Weights of a small GPT-style language model, trained from scratch on English Wikipedia.
Architecture: rotary positions, tied embeddings, attention and MLP in parallel.
MLP neurons of a small language model. Each row is named by its layer, matrix (up: input weights; down: output weights) and neuron, and shows model dimensions 16-271. Each number is 500 + 40 x the weight over its row's rms, rounded and kept within 0 to 999. Numbers have three digits each.
After each neuron's rows, "fires after" lists the tokens most often just before its 100 highest values on Wikipedia text that the model never trained on. A number after a token or word is its count.

L6.up1758:461505501516495452535495513442481403475486531464518559551483495452510472593501589510552497419472481504471460522534460500437458379432453522516552576493560491565477465539510494506546481445532531494551508523500511493438554439510518519499505495470529496493509522470524469493506519489508532508412443458471520482561552556575526496575519528448490512433499474565430500488499489487538493534528476462469548515468477491491568498530482508560497575496498569558455487544581550512421508532579474473473510501472552507466522526567551449493512479414565493527506586539532460454513479532467489473480525482544572556470496519471483508491574506520532540519469459539546414497454494530479485577448490471501529459504505536435525548472509486407544498571546530488470490557469472511542421524478529
L6.down1758:528501565542541576517505483465508497504512549531493450550507496552512465501493418530475495438538558537582471483449571458462441530511502511542455440459413486524489485510511494524489512495462549517425540515554521447537493525460472464555545484503546529431510480451576491525512509483495480505477400473477499485474466471496494474467513554564420523434516573519506496459480564506486517439495494489421445537532553456518602527464585423544479554467478421504527509554453479489549454513485529525466601503453464439525484503494519516555555446538472541480539458474479490554465482499534508506497514493466564494461574545532495499576476507492512488509492548437457494475528524514507561468516483510480513566505554502516475472522492504544500539507476452517426549523537472476524521592474474
fires after: "1" 24, "t" 10, "o" 8, "or" 7, "ect" 4

L3.up688:532457496466554500530451458514540525557466481485485458497509478498562551512465523508493443468474567545526498517523502485509515494441481459527453463453418484521509460583469484527551503509474548496498455481472479482516397606418480467571528542523503507488433473534495447575519559461544519547510506488536527486547467524497471435443491570566430412563518504563486504516440510460541398461477545508462537545528496538538438418504490508553448512517485453479466494552470505465521499510490598493481515510540493491475448513526516438471516581589509491455499601467454477416510499513540544450595492523557477520497496486548509506510585514545497510473526488506433561458611565536603536520489523505513580471547509491459542631542485540488539506506480481467501516543525478433512550490482510
L3.down688:545461506492491524489504534477488514437511549483474412560494503530463464436550514578448450555478484500541449507490503430499548481485489486552506500478466533531496456536561524485472529543467472513508508491459510469524569503577561534545502519382528537489445585494527509537524497551485565496523428516499542424532490537521494474515467389483480461475464546490434514452524548511457514507537531552497518479494511573493515522438539476514493501519561487449470491441453508505557524446554505477445462481502506455495458494457456533497568541513569578525545532501475550467518530410507525524472489501532515520452513490552484506450469495592486504502550417521444522547460458564519482503561508532453501550460492523558526478446510535477430492530576489455443535487473511487460503563512508
fires after: "s" 54, "S" 10, "es" 4, " Ed" 4

L6.up409:513527513472495486484461440564537484473590503416529526480514469473545447419534561454416477429509436499567488425443506555441495540380511518519442522552413478553532549500517444549464448504526526473531505522489490538497483492488471503490494480514463487525399464459432430462512609468457522507510484451502519502545473475439515474534440544565481469551552483545574513477501490464517496531453506510452491532476559536505530476499524470448474565511382511549491461485535506486492514542502455518478531577516513522545528468513436459401500450458566495500464561509514487503559532472460575531507477476486471514536529492541523482480530485485526527530504481547417500499503522548458579485564524520520519453471469512474459561526473487507511500459500559490517495503500556446536539437536502
L6.down409:491540534502485520544454511465509515456532458572485411418477466451574467514482510520514543492509563502438490486453610534460420500526468566458510525539464527522504494486550480488456503472540465534485492442474550469488465414435489458542461467471506525495546542521542465498521515511511417482564522568469453580493492540562502524433541442495454506482462463511484474493521549533506507466543560548528476544406530437550501510448505496527466563463513546464549552503569498504593517525524575503505511513433536486544422528506523509519527467514488441500551499541493502582529517452459471473537474506426452488432508509508478498545435459554488547468525489536486472517517493433481543520479456485400484542504511535533416474430452453497444529443502547456491489475517479424475522553475457
fires after: "9" 25, ":" 10, " in" 9, " con" 5, "us" 4

L3.up1178:516553477506531521490533474462483497565534508467478435482447531539516497439545459438517507498408545443459486507505529540453534549573503498532479431455533471580534548497513494528513500476560581528526496518423471541564534514458534511443506497451469476534497483478466460448560536444568513504461391476515515518514435471500496449537425515479484472531535478453471488478514493515529523475509446497502481521449477544496518498484513513514465504456524521433497425519527528497488578541533595514497495442494510508467488542438447506447484503495500482533439581532575524446596544466534474456537487524531514519511518552502499460473538453388488431464510535471583489470565471448436550496506513475502435535519606470480477549563437533470590447522492525493492472535443484453524501484471514
L3.down1178:529435491527531487456493505522457461484565485474452455543427466525497525462491545433493504442574489471481465518520502510456520385491450477515494507521430513432447439479523523460443491512495502528421552480528607462494523426582558456521552463511535518540471517477547449520417467542499497535480459511515493549498485447434476511499492415536573572460494543573487539511468553550525501514523478530497465432463539429494535457484538443522573464444400528501435474439476531503559543450464445513470431497541503525541570445466593462561520490538605475469476531496462499461409450492532507564520426542479557479551498552538583428592486520531561492524541430444465530536513494472540485526532532580548504505495435562509539498432507531501450526502548569444461502555506478495472440477484497
fires after: " St" 19, " the" 12, " on" 11, "On" 5, " so" 4, "1" 4

L6.up1012:429476445477543484564545486586470487456492514484529470460566512471466470493571466460508502559489511474493501475418524461525536494521529510458490513542513549534587496487501467470456536535502481553502561534567494529430465480437504470461449492510486539501532468564542526539489488471501477481572481511456481552512504479418495500467463451506523486487539498388495549507618494501534527525473469363516493482535482552476522468565487515528489405526426502449454529526458477490501452439475484450530535548468496542410488466520479476507474394522454539491495552488432502520490526479481456539573484491572367585496526543441545584610521528439482469551625493528488504485471546522435507475558574508476550481486502503502537454528434536472510587520517509486501505549510550524498499371528500
L6.down1012:585492494449524504486453524534507533483535477519533432527484483478534476507527472502481521510580537489434491524482533492495537516453524488445466487463469539587500489491510420499477536478464492567507460496508478465529457519521505474534525455564516540519520560452538453494553510536492511561481520456496493512467365486477523557409468502583474542527516432519546464437454457482453510596492513545528485538527516515528476495518474551545494556411568492483459464488449480524615526508513493520515478483467491457446475465458484467551483526518414501446524442501551538477516497500474515486544516479439533505477476534540532482544462554552512509485531546471466527481547562485454510532501511490486443609447536453541490446539534577550541533469484454472554543474483455454494457547390464
fires after: "0" 34, " Sc" 7, "op" 5, "ma" 5, "q" 5

L3.up1472:532582521575492531507465511472470546476516488396528502437468516528471506546549567501415555508474448550527488466493527481477514583507512470514456548535475543442509541625540517515538503529537522574584479566489538467551545551482469451484512497549544456485484442508503517533510478510558485481516535509581501583592443488472499511455552431411539503510487520548488592534462459514497454493475480471521495428501521454555426481554557460548461508542495526552506445498426540494414403556471471512529512550522461482452466478440494503442440452511518459505473467489548552496499519519574477521496510457543429531568525513486505505520522517508537564393541504534488465533438546508504536512510434538480544538459546458541467513504514561538540500511557492498483467421513519449458529512476572
L3.down1472:443578445575479512532460461468466552527477441511503461473507498458486529497571472569515485568509442469484459509507463479560520460491420528515436490504517430504459503553496494452493511494481536388530568527517539539485427482505476507482530504468461473529459500459510593538497457438509483512500417491480539541553436564466506531557518499605574456453493481461509507480426422425476491471498590430502518545571527576507496433506445536475589502566545504478463473415516560474524479499435451473478451484519460548491534518559478421586465478501600440542501483524462449551529530519497478539554452511554507490443455424485534541527563511518510498549491541563516449541472526542549522522434457576473521501576455466459524513457532540584531507458477538512572559514553481519474543535539427
fires after: "2" 16, " F" 9, "R" 8, " T" 6, "K" 6, "N" 5

L6.up66:496523468441543540542527495512579474538516511481460484457509483531421417455477506489503522507578514554562538455461542530459485510507460472440480485413450461454546508493539508539520568450532593483573574455528470514473507437458486487515522424484519520543505440556439484531522528439508533538551508460469498470480391536455539385509509510510477488588582527425535517515520479492494497493484530537465479534513472501525546538552460520505465414553525466525502462469487461511535514484511525546499469539527409539506495562485468466458435516501567491451472499493500464478548502412547473545532510489494424514491487531447458577485565529457456483469468409493498460485523481524495461465517513432505480513462486557491522524586395487541491498513531517480520486485480470484448556476541557
L6.down66:558529479551486499468519525486515544504523499510575454495488473411514479547510413543493529484422456448493456532506526453486505487468538460559491436501488573502477501467461505488455507522547510432548547451516490518524455434512491451554459509475521527447508499468530455475599550597478495477471456488501511650483488434485465567521485462502459505542426530527558404462449450482531525509529526539511560497474466517556524505543493540530578534415473498489489475529464529489590525494494457516477542498482445489466504527476491542552558487515528481496554503552478566492473525543509582491517509515460528506463482506553544502499446539499552472483542615434439547530554498532525615429481475500457536600527532512507526464524516501494572466525505459442481525531527450446563535542473517
fires after: "." 55, "," 5, " that" 5, " Pe" 4

L6.up1627:469509565564519495509480517535559463500568460467459447486477477530478505507490549438542513510576456510485535477500585504522558504510546446488489461530459568553515525503588532533550501533540520514540482515457504493508586522447543545474462514582541467440532525468471543520496430488485539516543478481519505546497528522488523426485495488495498463471530477545581462555476515455592532413441494441521477542507555501493476524515489468455414480474494472571486509485507510426541456440588491459521481506518497478509482513453559554455460498495498525557482524511552561494484439447551483441450492474525456500486531477502529478531546420518508492487511477510519486561536475536539487497540440500544484462527487464488474503465514461504545507467477479489483465388449563583539536480535523
L6.down1627:489598472440590497471535479514492526472528539564504502542529523532547424517461438497464482514490529470412502500500470474466554476431443452459471466496490508554510467419489473460434499421542495556498461542459471485542490616488485494484591428481524528522498489515597509549434517574513487491549518427503497538514512520516458560478534452533567557438566513490508581546501492575445462548514467521533515512521526539480487496582520590514596558503416432525478448520464507402440548550490555541461518521527440512430521594555442478509532561463515479484425518486454508513493480563453443489510471427447474498494542482490475556500468538510474517519542535433495512511474470464471524483545516497501474500445438496505487481531412476520472510513482529524422467493499485515466517541514493
fires after: "-" 28, " km" 10, " out" 5, "st" 5, "|" 5

L6.up929:482507484442498517502516495460540497436501536440499498475507443576503471595544497489488504462530493481483500528559561490473529554477588479505552529456491551542534524534498486474493475455506540495534479502557515485440454447477500520449467512475505484518450508475468549636504449544465527469393549426471495516438552522472563490503542545450518451512511526546487428472590524563538526532475496489545477491504497497519455449452530518502483502499494595469516487490450460536503454483478536434538560451391595580517444533557510431491513518536514477506402584506462482476512521487505451506505515456469497516533579539553483547520564471486469446520440453508427485473429464535482426464510478514484557471541516519480561531544427462482471559543563522473544598495487503509435506452556504
L6.down929:464563554542437527463527503406463521505538523556557526545496497501537515491526552488580558492506555470513524546511569454435542483469503421508454458494436531508519539517505517467490442467551540461543525487532498496469490536523524453471494505474539448532524528542494466522544510498531429503474492452466508577511447420478405520441489500484505496540530516526489459414538527523501535552504547475507487542549510440485556519518538492549503521457496486454497480422465504545581514556459539514463528470478476448508507522510468519544463540580467509517501518572525524596414523485566560494436493546396529461525498494532554515510445489551502457494504512425410480517548560522443475436486470498505488530584501535485437475491398527537484472505445429510571546488515508476499486610471527
fires after: "6" 43, "3" 9, "7" 7, "5" 6

L3.up1813:460476521528463561510490473529485479476520474453400443498522513384480469599546499508433536508488524475492482470476526525548543468553533474486469542506451474510501516490498498461578364546520497574506556514506489475440510464475433500469556504591505490386471500513494503403417497540487578527516443521530495493507491484563511482504459492451513478529599546454467540503449512497442518511496485533495528450560482481522522480485507457487530459499516484489488551552532478465502539447443537499500541594469495528565448575482502511504497595549545445520463555529456446522550485510482557500508492493498539572513530454470509613498461534537495465487554450519444491464509500448573496464512440475640502467494521507483535569518475514475453496523449457557508540469456458525482516577463521
L3.down1813:534539421474411547570463546518510475558463501512545514461507475478414423530454540454497483556560451498491477475553507485486524513480506458515503529485474436462562481515481521411428490526518543565496498536487563590608473545468513414472506495519443506503462530448468533562577530547466527526490527560428493585495457548520481522485481549502478470420483543566538584488453561499420509477549458540503446457503509430541494456467616553431535485636547487467524477471458548508453512456548431525451520511542468491569542480491468469454568488454539519542527540560500468559554509526547450509518535559494443492452474522488441551541450551522503535458544492503412557504540509466456484490562503497548533482499531500511461479449503487501543512515472486480473496528493511552513569514430467
fires after: "°" 24, " Se" 7, "3" 7, " Pro" 6, "′" 6, " pro" 4